Weights of a small GPT-style language model, trained from scratch on English Wikipedia.
Size: 15 layers, width 192, 3 heads of 64, MLP 512 SwiGLU, vocabulary 8192, 9.79M parameters.
Training: a variant of Adam for these matrices, 619M tokens.
MLP neurons of a small language model. Each row is named by its layer, matrix (gate and up: input weights) and neuron, and shows model dimensions 64-159. Each number is 128 + 32 x the weight over its row's rms, rounded and kept within 0 to 255. Numbers have three digits each. A neuron's up and down rows have the sign that makes its largest values positive.
After each neuron's rows, "fires on" lists the tokens most often at its 100 highest values on Wikipedia text that the model never trained on; "fires in" lists the words (lower case) most often at its 100 highest values on Wikipedia text that the model never trained on.

L6.gate31:140135113101155059157150149156164159096164099139146084130103112101160177125094096058182146166119156167098111141126164163202063113097127101142085081164151140144129075165129167105136125168123122143112142093156129154135090171089143123140117166109130116112169110165154113140100091134142197164
L6.up31:128097111135185114084123128146069186121108103091151140160065091170136170148127137111152161150148144074113190163075095182147119132127100107140105125168125148135186114105118110105089120063151112153095124119112068153138106123133159149002146065155187149150163118136182086151125084135187125120
fires on: " from", " by", " with", " the", " club", " under"
fires in: "from", "by", "with", "the", "under", "against"

L6.gate117:160180116064205142126204174139127140135073131094058115206118182112114122109162118081197152173132076118094171125146150152125100166126128137107130096094160118107138167158145074086166149116139063141118145105075157157135079096070060129093120107143152094163126094140126127153141130099126139112
L6.up117:121141167120125119136123103190153115168157125144121164097105166116112132113078115220082123135116161130159119119145115135124161160063074171149093140135068193119162126160168138102142073133164121071104181116157106115140139210093182076097144115166110148105145079173108076144122138141132138131
fires on: " of", " to", "towards", "li", " attended"
fires in: "of", "to", "towards", "attended"

L9.gate224:082090124133138132128122177165163101117162196165110091174063155124098155173062129148061121065131142125118110109154109133122143166082083117126130141126208165147088116094114129132146077213158107100088099091181118049134090122085157156166135141124143150131140117127113163203124119140121124064
L9.up224:134138127178115128080134128156095177150120152105142114065142191152093135090143106099164119104151114110089117188177116191093123155169135132187089133118106142122123145093201116159087090073143113165096083090158112122075103086106136125128129114175133122103147084111107131113179164096146141161
fires on: " had", " has", " being", " be", " also", " have"
fires in: "had", "has", "being", "be", "also", "have"

L8.gate35:135115166138141135165209186134080124122093141136114091147149115197118148155112113111106179159200067114134112150127094151125089157087115120143113112106122177089149147138117059124178123179136113120187147080110145130165146141062136062149119113093095153210147062125116127130140155088122126141
L8.up35:069131064106107119115127160114149147178130156124111179166115152157091086100168109164151101158098141090107108138118103128123162114121114194107057131108122153167106190161046124125179109160038147163124100114077092166159190137071080107111093152115120048127119102128125099092107155115098096124
fires on: " a", " an", " is", " was"
fires in: "a", "an", "is", "was"

L6.gate0:128085082139136131098118151077121109146141140144104133227131110109122148134145136140079133144107143133181177168091086084232103150117016168174126123147146141138117107152126187124092093119169122144181117105110148125127127080097170131069130117133111096133067145109105129170121062086190144115
L6.up0:172130153117155107123160191147182128166136146106139121130156144108160116122118135116155174149143134155101089114126154081108104149135108137137094160095159144108116133176167130075172067165095066173098113202200160107123086149148107125126157122142125111169129101127156151136201213139121121149
fires on: " of", " on", " in", " up", " over", " through"
fires in: "of", "on", "in", "over", "up", "through"

L2.gate400:082103176181158084134148120112144139143116186137051142112090162129141136066178088132152127115056151125125155186168165084095134123083142154125146132141139140126117160172084167094118099115183139178130113097178096060196087130131172081127157149123064150135118142103055089116123167124143138113
L2.up400:131100107096065143114150163109155093161144195140086094128090072135156084132104189107056143146133113182150114139165108073162103161174079107148134099119128182107089190164078160097120154190094156135092083196148149123170191094117104183086140066074205139093146106129117173107158066082133129131
fires on: "ing", " in", "ed", "ly", " into"
fires in: "in", "following", "into", "comprising", "supporting"

L4.gate190:195079140085112134125101133122098134149039148118153163143119142113139209152137103186116130171129088155128158051130161102101077127126092111156100126140097140144155114123150140153131118130140124140113143108093112084109090135102138103127162137131159124147139119135136127152060114104156152142
L4.up190:178185108108130124091129078099102092117102132110121200109060159159151117122136091084097158110063181124067155078125156124117142106145154137107118065134117158159058091103124097163139099153093101084163107122103129160093095088142122088095077147182085089096086118105134127157203185111135165094
fires on: " of", "ty", "iz", "ive"
fires in: "of"

L6.gate390:096081112135143105105080164126169174151144166101184157121084206078133160050174171141141098119128147138158201151114117105070151150140150161122120152104148124110094111093111134134075133096125155077121189168135069093130132151159109164066129131137120142100171162127145125130073122155090094123
L6.up390:122107135067118167134064153132159160111125168111130139101189177106091074104161144154108143094155147176136191112094169106058154142132110139140114175066077119152102124116159161123094113110128124149107198157104144127063093110081106154092104084128177136095125148095164115144160139143118078131
fires on: " which", " that"
fires in: "which", "that"

L11.gate230:155157105119098100129174125142082107098108102092094098127135136141133165077141038140187116147108158079117126110127082173145150102103086103215182149178157149111135108077130144142136135147184124118114175058105098166146104105071140127117082108118098112165144105178118181111100199153154106171
L11.up230:124178074142138090093119135132084140123143119150161141122165113161143142169171122167151089066138132063071134114175087167179107115083137057123122140195160111082112094068101065152086113064140124104145148108148143164104126114074130191110164105065116142099153142180113213125105095093113124144
fires on: " was", " being", " been", " is"
fires in: "was", "being", "been", "is"

L3.gate58:164191147159109068176063128108074171167167185131123129095108126187193124155111154133113118114158113156157152157156143128078141120092129115138148103124131123139070147139110145087100122109149118178141123172123081119157109130112147086122136124122117151165137110049160093132159172165153086136
L3.up58:148138141131100114118138150133177123128124128127126081059093086144129093089144129085085046148155161092183121159051118124129150095162061122130106099178108125097116201131135119156130127144143156183133158119087153129079198088113101153107137129179073188083171127131066120086141116184087160106
fires on: " years", " time", "cade"
fires in: "years", "time"

L4.gate114:135105093124153074162131128104173129167155057109140170129151174108164132086139094049155158111133119131063145114134155091104174179152141089131106113149126063173105153126097129143119160093101148147138174170090103113164155173192121110123102135140085113094128112139074094189137124125155130112
L4.up114:034099113159133171158064124086118091110101124038129095139143139077171189108141109102142066121127087174191151122048100154111102115125147147127147137145118141164110074151176145119126107081071158171131134143128165037108128090127097143109156183094142081113146097151168115165123090116141089126
fires on: " that", " who", " which", " two"
fires in: "that", "who", "which", "two"

L9.gate156:158140113128160167092155102200059143168125199146154176104135142096130086203151075115114115060144133115134162179099134164193152150108112163123112089137160134176137132104122135151086121109202109092063123142168096109118110095095111156074118137114081117114128164166078122184114079073146120105
L9.up156:171054159076111146105137087080114126170156122149102075113113121121129086082120114211093148165134146196105122107125166053135099117123074124104070133103117088158137102194121118120190091113089080135166190108095144154121154144164152147123175044099150120105165147163122148125099115117096160090
fires on: " at", " on", " under", " At", " On", " over"
fires in: "at", "on", "under", "over"

L6.gate454:115144189115149139071124138124177082191137109174130102120182133144154164143144058118166150127080126118140117136129138128123130188124154146128079136175138129124123101158118101117094094104142154112143094140164116129152125087072090065078134078112160126114099148173172072124137144160130085162
L6.up454:166217127147142119166090153098106147151119120107195115182098113125098174096137104105157165188200142093149134048148141135073168122128138115197128136129121118150124197123160086134091099090134108132143098213132111142146187063149138113044101161119112127206114117138171113145090105113171135143
fires on: " of", " at", "ing", "er", "s"
fires in: "of", "at", "joining"

L10.gate109:124178158141104063098190137175134052090139125124119117166105141140171171093127146142141157108193146107110081122140058108080092123181166083122145135124153196099040170170129161066144105157117144098141089128138113057145174131110153124094135127161103139134170059066116114092173182103171128141
L10.up109:137088088096153128115156082096126107111151162132131152092118165114109100156066170083106117165098124076126107151129106140112085100085106144099061090105149140126119180103102175188090159145138159155069113177182165123114092151102129110150166137133070064137174087107147071145065139099092090128
fires on: " is", " was", " No", " to", " En", " by"
fires in: "is", "was", "no", "by", "to"

L9.gate114:060062144106107060125152117118154109111078223121159119122169155031202124122094102168133125135200148194139123099175076151098090120107075134110093101158178103132106058139099085163040077089092116136135132122112088104106125152126079100145119159129160087152125160119154133121113080144153160127
L9.up114:150059086136120144154109213120139155093135156137056092127123125182153118128086116139150128161095112089102029087160140166159105171095078140133120115200139138107142107135152161112147142153126136177138180097131072162150087184124182116135114129155111111134094165166102100108139193156097083144
fires on: " a"
fires in: "a"

L10.gate474:139122131116155088130137124131138171103162180132116145084101158170125118131144151115069092139113110091133103153086139171034100116092152173154093126134109098121052113119145164155111140180176174115141126120129112106180114103085146079089139167176104205161132087083126119098177099091117139107
L10.up474:082129153160166127142110063140175141113140101174182086081095153146157114144114110181147135134058131161034142110101161135091109167109104105141101119138173137122093088088074109133145112138104194099105110131148129145084126120137163160162154114151159121131158145118107133127060139128180217099
fires on: " with", " for", " With", " in"
fires in: "with", "for", "despite", "in"

L3.gate150:093064110170180147124116153112095135077152152091099108083112093160131122165121136136184110103174198135153122157117122089164124138116070116152090126133136191123158108173110141134156124109178128149155093140173046110133166198172145157123162090130069105113144138156083113126152189119119158161
L3.up150:140128113115157107103149138082123125156144151071106115113118172118153105147071126190110143183088159193109129135109137099102156138143111135126133138097148073088166101095129184112137177195143129148097117074173108127139108134141181097133144098069138112140057161046075126122185179117150088132
fires on: " from", "ing", " over", " around", " on"
fires in: "from", "over", "around", "despite", "on"

L4.gate248:140139106145182075156112199131103112191186102097056118111124138102114126163145106135107134197129130112165109095078100123083123113142129169137129105129106153176151134150100146106161108145180126159119078087106110129155078117087095152132177111130124061175133102146113052131151156088142076138
L4.up248:105201118140110145167128114126178101149142098144178091101097158132147114104100097083171119151147125186104067087162092124076132150157109174140088181148142096097097163137092121154142134137075099170130171118094110108105121153103160135166139153152197094174089142168180134129187124129077092126
fires on: " to", " over", " of", " time", "t", "om"
fires in: "to", "over", "of", "time", "life"

L6.gate492:131100133135143090100176140126206093083057151073091102140105131109148169170169126144133126125173136152089199138142138166111096107156088060159101095174124121159089131105094120100109157190133136195141145071102118092120137072136214140156107131109165137135105115162138112099098147081157078122
L6.up492:134148147089129154152170120172161054128164114156146083131083112141188101132097126119119126116154137107198162138116162165106090112127073111137172114177125079148107153110098095152145137145116105126143145086152158167094102128160158057152169121134088088181097101226077088154124067069118143159
fires on: " of", " both", " Both", " all"
fires in: "of", "both", "all"

L6.gate114:138134117138161097161109132146204163114165207120122130125128091112143157135124123169167157123112124130158150123093066069122127148136208166165115085154142124097040159160158147105092153125139146112074141143169052110132099182118145090126153123120166131123119115186154074145137119105088118088
L6.up114:165136119139109167161097140129157121138095169134162108145148143175122120150133103122113105176134121122122179059129167072137130113112118157095187119064132100162109126174096115132087077141121106065113184150140060142127156134109151113138072153191099173078074108133109077136056133092100107157
fires on: " that", " which"
fires in: "that", "which"

L4.gate488:078065086075167090137098157115127156172218130146092120203040129043146092170118107147154145093209145150127119139178136082158113177136083107129118111144130099069163078115072149130064124111138081130097103101107124126140134134162137098140117138192098115094126153102116117180172144126133175089
L4.up488:110115127133131155097135146136140173059150174163108129110093167086149103168112142134126148137132177135108127133102148127228127122133072137121110145143101127126183127135138155095138106154148127120184082148084120083143101100134202075096111064105149095170101135098097125113117164112178075135
fires on: " of", " to", " with", " by"
fires in: "of", "to", "with", "by"

L4.gate157:144102130196130067180126120115118084167070114103126078184118122140134131135171107111136117163140071097160113112112131149175135152086120155130122123069146137132113146176122127100149141139091149158087046153139128131138157117082151172045142155081092110131115096146126145107088114133103064099
L4.up157:063080142189119111163100106114136078132113149140075122211134031114112133186120092114210126149098091141216127105121127125047081144097066128083206114119106160082112126103154126102139156120077188159086168158068127118103176081156138149119142170147054156157096158144142124096134071150080130119
fires on: " that", " one", " each", " same", " any", " every"
fires in: "that", "one", "each", "same", "any", "every"

L11.gate241:151148138141149113139140119113147162126126184068126073118121140172146162154049101124187148218140155130130132147112143136125149111154114101144117099153125138097130110131099120132150085175135130127166181134159032119173133176098126154093158085132079127183097137064152109049113142092078128118
L11.up241:165175174130109121118172136127109112149123173147115117072126093125121133104081085123149107126201121111095098109163086179098123129145133147083100184140183152086096144078113133147163063125068105132124150089195135156143147155025130089112124146139153111101218068104126157123114156157101119122
fires on: " was", "s", " been", " being"
fires in: "was", "been", "being", "after"

L3.gate320:143107110110176081135160106136097120143123096073136133090067162116128127150184127142110126144190102129076080115119127155117071145148087124109155145126149126125124087145063118176139173129112120156146042130171077088148137102115081142166117142163171119151152107112103127122097191121145123108
L3.up320:125139154100166137112127097155115073150148127072120149129150115128136135109133102065134172077179152103108152108159088073091103140156162085077103138135126130124159140161151211163115116111137187096121094092151140116124124135107113129113140184133086104084141102158087149103097151193172193181
fires on: " by", " By", "ld"
fires in: "by", "feldblum"

L4.gate215:120108089164184084136129158101085087131113105076149155103088126103130130121180105109105217112148129151105127120096239162129181129156133137145144133164133167116151127068182129103142088125126116150191138096105118135090129111142070153141124096133163133164079065041117151143173152130066082123
L4.up215:097145145102173108044128088124158114155139096157108137095143112171104129114149097170073117086122154104197149111132187146165178132170098097075103128164144136068081122157138153138077100050148107108084160165116077185130126098188128106049135080084086172191159204144143083109086113141125112162
fires on: " to", " with", " over", " than", " from", " of"
fires in: "to", "with", "over", "than", "from", "of"

L6.gate99:116180126158099125148146156119080142158134087150105038183085139070106129166175110109185081167100069117075123126133110117068152116104160119160129089146107099089096086118123104080174139149140170155076144125156135126114087129156172121152131099129104139142124145176100131142120104099108109080
L6.up99:142092152138121132159168138111139140146117133109150141160186063131150136151120186095144161117146109171101167141130174141144125141127137099097142129137155147126072090138095078137134126086125151183138085155111110164252129116128069202145187123138119108126167113147147129109157162112101140144
fires on: " this", " that", " This", " each", " such"
fires in: "this", "that", "such", "each"

L6.gate437:084124083128090101109136219096100129102111115173151150156105150100141188148112152147180123154093143079133135114114106136101162132064099121132074096158183128116109140104107124071119138083156131181151144147208131090208130117085190120093204187113108063127147104121083132118116149099146087124
L6.up437:130112098140168161131100152118195070075118167046145115135112137110088131134106096158147107154115139189055141138125126136121101122136124120151104138135090138056133137091114098158078128123176097114140168157119142134190193121181177076107142089167117108053106114126121085117156102112140153153
fires on: " the", " of", " by", " her", "s"
fires in: "the", "of", "by", "her"

L3.gate14:141137129170104064163136125086088125110168118116146121120085127134165140170080149099094091133190052107111094119138152101083144065136139129135192094169141142125152137155157112105149111175165121190155072062113104075138158170161170152162181076115136141139093124168084108058120144135145123121
L3.up14:095132121152143132156149147162145134139099133123141045104142132120122119116139101172111092100129132135106136106133100112120113158113102113054132128148128127109118140087051102159072118114093115114104151136144151190107083070165138127165107154106113125133127112140142082169085093117151104183
fires on: " well", " time", "lé", "ro", "min", "zen"
fires in: "well", "time", "atlético", "dorotheus", "dozen"

L6.gate471:133095144129085134079160226105157074162176100104177111155157157107134142169103110169190136109134102116090108107127119110041130116133148062178148151120150124102105152117128103127106138125122146114130132149120074074111116147165124098110143116155081151191173162121111078109090161126096059076
L6.up471:085120075196171116098085120127090156144101148084163137179151143131198150133141138130156180160169102096122145162120119124165153133132151132121174107185144099147089081154143133091125093131129167178100143080120156086179073111120121190166107119136195077043159071088087096172168118154076122166
fires on: " the", " a", " no", " all", " one", " each"
fires in: "the", "a", "all", "no", "one", "each"

L4.gate273:136122105207221095108143117126077124094147182156150093091107124103134113149130123134137154111136113151082130109111121123134151132081133067159128090207133097090104108167127153155073138069096110196135137120086106082121133130096185120105180108073184129110129121142110143104096036143078159146
L4.up273:092095099188146128086123146107109151066129142113096048177153126107131139160132115152139149154067081151175139150131131142153114135110168139045172123134173145137166157128094176145111096138176125121161132176182091063181163093114087153076123129110123090077071096122150161133114169088134110099
fires on: "ing", " the", " to", " of", " his"
fires in: "the", "during", "following", "to", "of", "his"

L3.gate185:114130121121149073106140191151096126175161151132119135112094109102089155169137133120141098108130042120116165156091181136145159193094110138137118081137227086121080100143123095105115092099157127164120107199158075068150126129084168142073126083139143096085103144138132141137149078123100110188
L3.up185:153198106168134116114150167086143128168122164127148070096149144130149087107131150083140094139179138097098209148151140155129141121128172119125106079127115091113084185112162083159122128079130179133106135154119186142092126160135134083081125130178167063087089087130150093133150141206120116149
fires on: " which", "ance", "ia", "se"
fires in: "which"

L4.gate470:120113112131223130109137158136160148100112110127133078155126149138126106092206114137099133085186104103112159125067176124174152157125161081094122121112136150122106118145157111065107117116130103159123126163087078136161147142177119161102103078062143081178078116133115115092045137085100120103
L4.up470:142095111124142119145178125131150157134141084157081077153163151038152093121162166152106109093159131167083185140101173172161102094119105136083133111101095149130076187122178203145095137122124138168144146169139165145174113093126103159125142171144108046107084174144113116096133105146089128144
fires on: " that", " said", "y", " saying"
fires in: "that", "said", "why", "saying"

L4.gate176:116083065115193104149202110153126144128104128086102123142152106128178178059183132178177125140122123086131112127125180088109124097091138113093135107151132153142155139163122159142145170105167115107152080133078144060159093133122141177146158130088114162139134064178130153125180112065074151151
L4.up176:138079133126139117092142140149141170178151154079159134038126099154119132118124128139221125132148214063129153176100098156147151117109174171172087103163123164157113137143112148163039112083123082124151061049123136153139186105138153120121149134141096104115142075148145135142128181121108168160
fires on: " to", "ing", "o", " of", " by", " Year"
fires in: "to", "during", "of", "by", "year"

L8.gate53:094123133103102085126142125148085163117103160103157086115143085115113168145082076133147137191108148124104123160107191121115122129125121109162183120088162092127069087114139093090147124138103151075180156086113055174130081130205160071146145091112026084138169159151142108090113147112118127076
L8.up53:146149160116109133142136146078185087157117089105132158149093109107129115087192099133144163167112113121142130150150153095119104118205152175121084085156143156130118104129118105119119134116042086192144092146176146154156134108144101086130155139111126109096115136087158142137127166092104149159
fires on: " of", " in", " on", "don", "e", " Se"
fires in: "of", "in", "on"

L6.gate263:091075144175144107127116181095127149123146103185170064143110121120161117156164113132113164125071117128120104180091114041126149173114136136169054130134153168124139168127122132102067129124157104144154108116172115127173138177077158140082182077160133065159134131119104100135109172096127113107
L6.up263:072073091098121188121083137178106166136111129146163132116149100135141114166103176100128175170097120155158122136116074071116126181089175137159111137154091163169192196129126135122079101086139096121109132135125161149134098117092146147095127128161178094154185136113126082131127074121144148097
fires on: " of", " in", " to", " for", " from"
fires in: "of", "in", "to", "for", "from"

L6.gate9:106085152092130121171124186084179134152117165159126140071104157081146192095201105212204144155122147096147112127072110140075123120150129165131122154155104097121118134110109079124122152167110135168135135116147129152110149188185115102131181150195106145109138162165116081133059159110076090141
L6.up9:124083096155135197144129142175146069124155100131184141169144154133200111157139113134141132105131103143102137153106114178130129135120140115115120126154157125111148193068113124119134160143164128095152155159109094177148118103124171118137125121175070078073159098138105106156085154071113057124
fires on: " the", " this", " of", "se", " these"
fires in: "the", "these", "this", "of", "those"

L10.gate94:135177181141137092109131116143106201132167167080123141142106148115157119077183096121187138160098175137183168087132037124118138134122130175140122105146123134093042087109145135137172129096112145139078120048098088150099171081105137179103142144144147146152125130112109110082121070101150087125
L10.up94:126161154099122104043164202123096205150160116110172098139159148166128154187177069108167195106110118114166110149076126104108093099130117147156114116143119125111067152124160181097146080105108134155161149113090109084122083157141174151124147112135099166151100090091123117097079144076119154158
fires on: " In", " in", " on", " a", " There"
fires in: "in", "on", "there", "at", "a", "to"

L8.gate108:143161111163180114138103158144139187161168093078131122170114132114161155093143137207145130192129119154094120113071051168124188185073094170159062148172142171159106118129114129138121143165157144132079128098170081112151101111101059119109097120124094150134118161166062097133182177145102184142
L8.up108:104116102113102106139121164143147133166184144143135118125144089050108126143089143099113111123100166139168139144124169160103100157065111124113129091188146072092140113111112155168096101132170098140098173163122060129149120169153147104080111049150176136143157152127131043188146121163153154096
fires on: " and", " or", " of"
fires in: "and", "or", "of"

L4.gate284:141143118153145109152205162105096117144116166129162074072124127082081154141105163123147122125153096208097106225158051188152119172169094121149102137130154131082168130184078173148129163100127149185095150092117173098140161141102142130166158119119134091156140102167092111134114108105119127135
L4.up284:103164163093135147153118123090086120151133130106086143186145163099172108145089067103122139133129069136076132123132114128085160097162100110134175124156142130137066049142178102155059131142110104123114089124120111146149120129122141174145164135088084147175096113160053123089181052096138097095
fires on: " to", "s", " also", " his"
fires in: "to", "s", "also", "his", "t", "since"

L9.gate493:080127114166118120163135140122147135153172147107166165166088122090193177197111202153064094112116098148118134142109108067121138171104084086222077124162174132164114160101090113119149154128097088126106165135125104140134125174149128137112162128084175174140188184128148099087161107143099088094
L9.up493:136129125142175092140079108126115101203172140110124121038110124142147144116120173098123136091114141150097102103129139154087098112126111134104085150107148115121164100109170092083161094123124088156065144080147101188119192150085064132129057146130156122123161144152169137090127173156144145180
fires on: " and", " to", "ar"
fires in: "and", "to"

L6.gate405:082089165144083114115127119082131141213096142198117110185092114111119100151111167119154141143124141166163145151116116145156107194096138134111074119125117178072137101130156084147057121086087093130105126126141140110147131107118123098173164129175089096150174128125141075156132113113103149107
L6.up405:086103114116143125164126137137125099109122155141167141184129107132159165069093109160158160160135134102173081150170078101035140156139142138141124097144104091130134080165115138137116145201077116128174150120025165131170147109092128142101159137102114174124105129150124139056116120152110144146
fires on: " an", " a", " A"
fires in: "an", "a"

L10.gate145:105107139206162085068186171111104167135107185107141146094144079134202179166107129122124177131117090159070121154099114098115064113092089135149088067142183131141115135154104164187092115167118156128133131108166094114145128093118076066181146069137153107093158116144093050112073098094080134094
L10.up145:126068142082126118100131194129093132128122182173115132073177134088134128155196089167128115106048141144129141095121115163139129161082070134181133094075177093165100107172131137148094101187119090115127165166137121101134076145167156127145084121081108070114176102098142156159148107181150189134
fires on: " of", " for", " in", " a", " the", " to"
fires in: "of", "for", "in", "a", "the", "to"

L6.gate334:096111094142120126067129130119135151075123171123206099164079139094161161123084077159150116089145145154138132105128177105195161146058093131137142107138165179060138062153143160132091114147128101138158098074166103101151165129105134147040168096084158134145143135164079098105085130056086141120
L6.up334:137150101144114123152117128139122139114109124152115142090142129131118140176143152159197169168122111123117083124126098163093139157090115135117166149192103169152133178147157164143130071049127098061173094080136121121115182089037146088172138151163118125101185111114146148047114147151125122159
fires on: " of", " after", "ing", " After", " for", "After"
fires in: "of", "after", "following", "for", "to"

L2.gate380:107150155149099100142129108071110180086153083096120106164143145160189123092082159144149183107091083122175140115102129136072068111122078151154128152110164070156113129059135133085123158137091146182119185101055069121121084175139141146156103103137098160112128134103142141085094082122141110130
L2.up380:122170115095129103182122120121157150117139082208156101155107144138197127141145148119144112153066081179126176094111175146137141081173095147138105138131125112102134200130114129092101091133097145137046090093088119177126141157061179160148151094181122107065211113132077108111110129100115152135
fires on: "0", " There", "There", " time"
fires in: "10", "there", "100", "30", "40", "time"

L8.gate177:130163110188111096135136132149143106086096146124141115171115139133136200121138146127084139105098081147107153107080103166122144150139081155151158065130157132128166198151097216130143106150119109181154142118159110103174141116082145108110129158050132100179154139113091138073106070096149081076
L8.up177:142082171169190111129115168130152170159087200073140127120192139172146127172129105119091144095131099152084151121120065117089156145154199165155178090110114110155100162095107108110099121105132158132154111123120140119178123087079148127086193110077070078128098120125145155141144099153071127111
fires on: " that", "0"
fires in: "that"

L3.gate405:172063151198170147142145087102155116112091170121136134130106120111132155141220161050108143181088083102135187133155090135089144110158111132097089152167154146090167111119110127153146121095149138119104162106098141112108094079092111093131131116105101105092101093175086115155115037140074081112
L3.up405:132129083127177123070108121110138142085197076080107117050147114106119060102167161102163165111103102146124128155070138115103148069155126108125100108128114140134110068099126124128106052130090090103211114122144140107176112148134199130157142041115122098072139114172134113184152105100131189118
fires on: " of", " more", "ather"
fires in: "of", "more"

L11.gate133:107162155197166083158126170112174093168143172044174093125104097134113147087066135200170157138176147090128136108114092121095106145065115168091092106160118161105094142142064156137135102136106090130131100105151027085186130140123083149135168126138123133129122106101118058111125178100103122078
L11.up133:107177197106130089128167154112087124124081072105086136093186066144120126056129120113129134119118166169160119096145147178036108119139154148161110165148135069106117129131095112117099154147099114091168172125084122099125120090121100155085081133156120155108161130166161101109065140156091154116
fires on: " a"
fires in: "a"

L3.gate11:123138134136179118127143144070105166143164086123204091087089113169145107136118086125196179126145087073146148138072099128050127158183091122143137116152129091086134071122159133167116194144123149160139130111139107085189140116124125139137129134129072124114105116112092090088157109134114072089
L3.up11:163120129131160151117108153112153087124137033127142118089154132148160097164185154109132154136160155074109136125160111095156097115226055096145186173183080151143170102127163139099114171095135135164184123151170138066195162098144130174164132118135080128114140114147169105113142083101127074123
fires on: " of", " the"
fires in: "of", "the"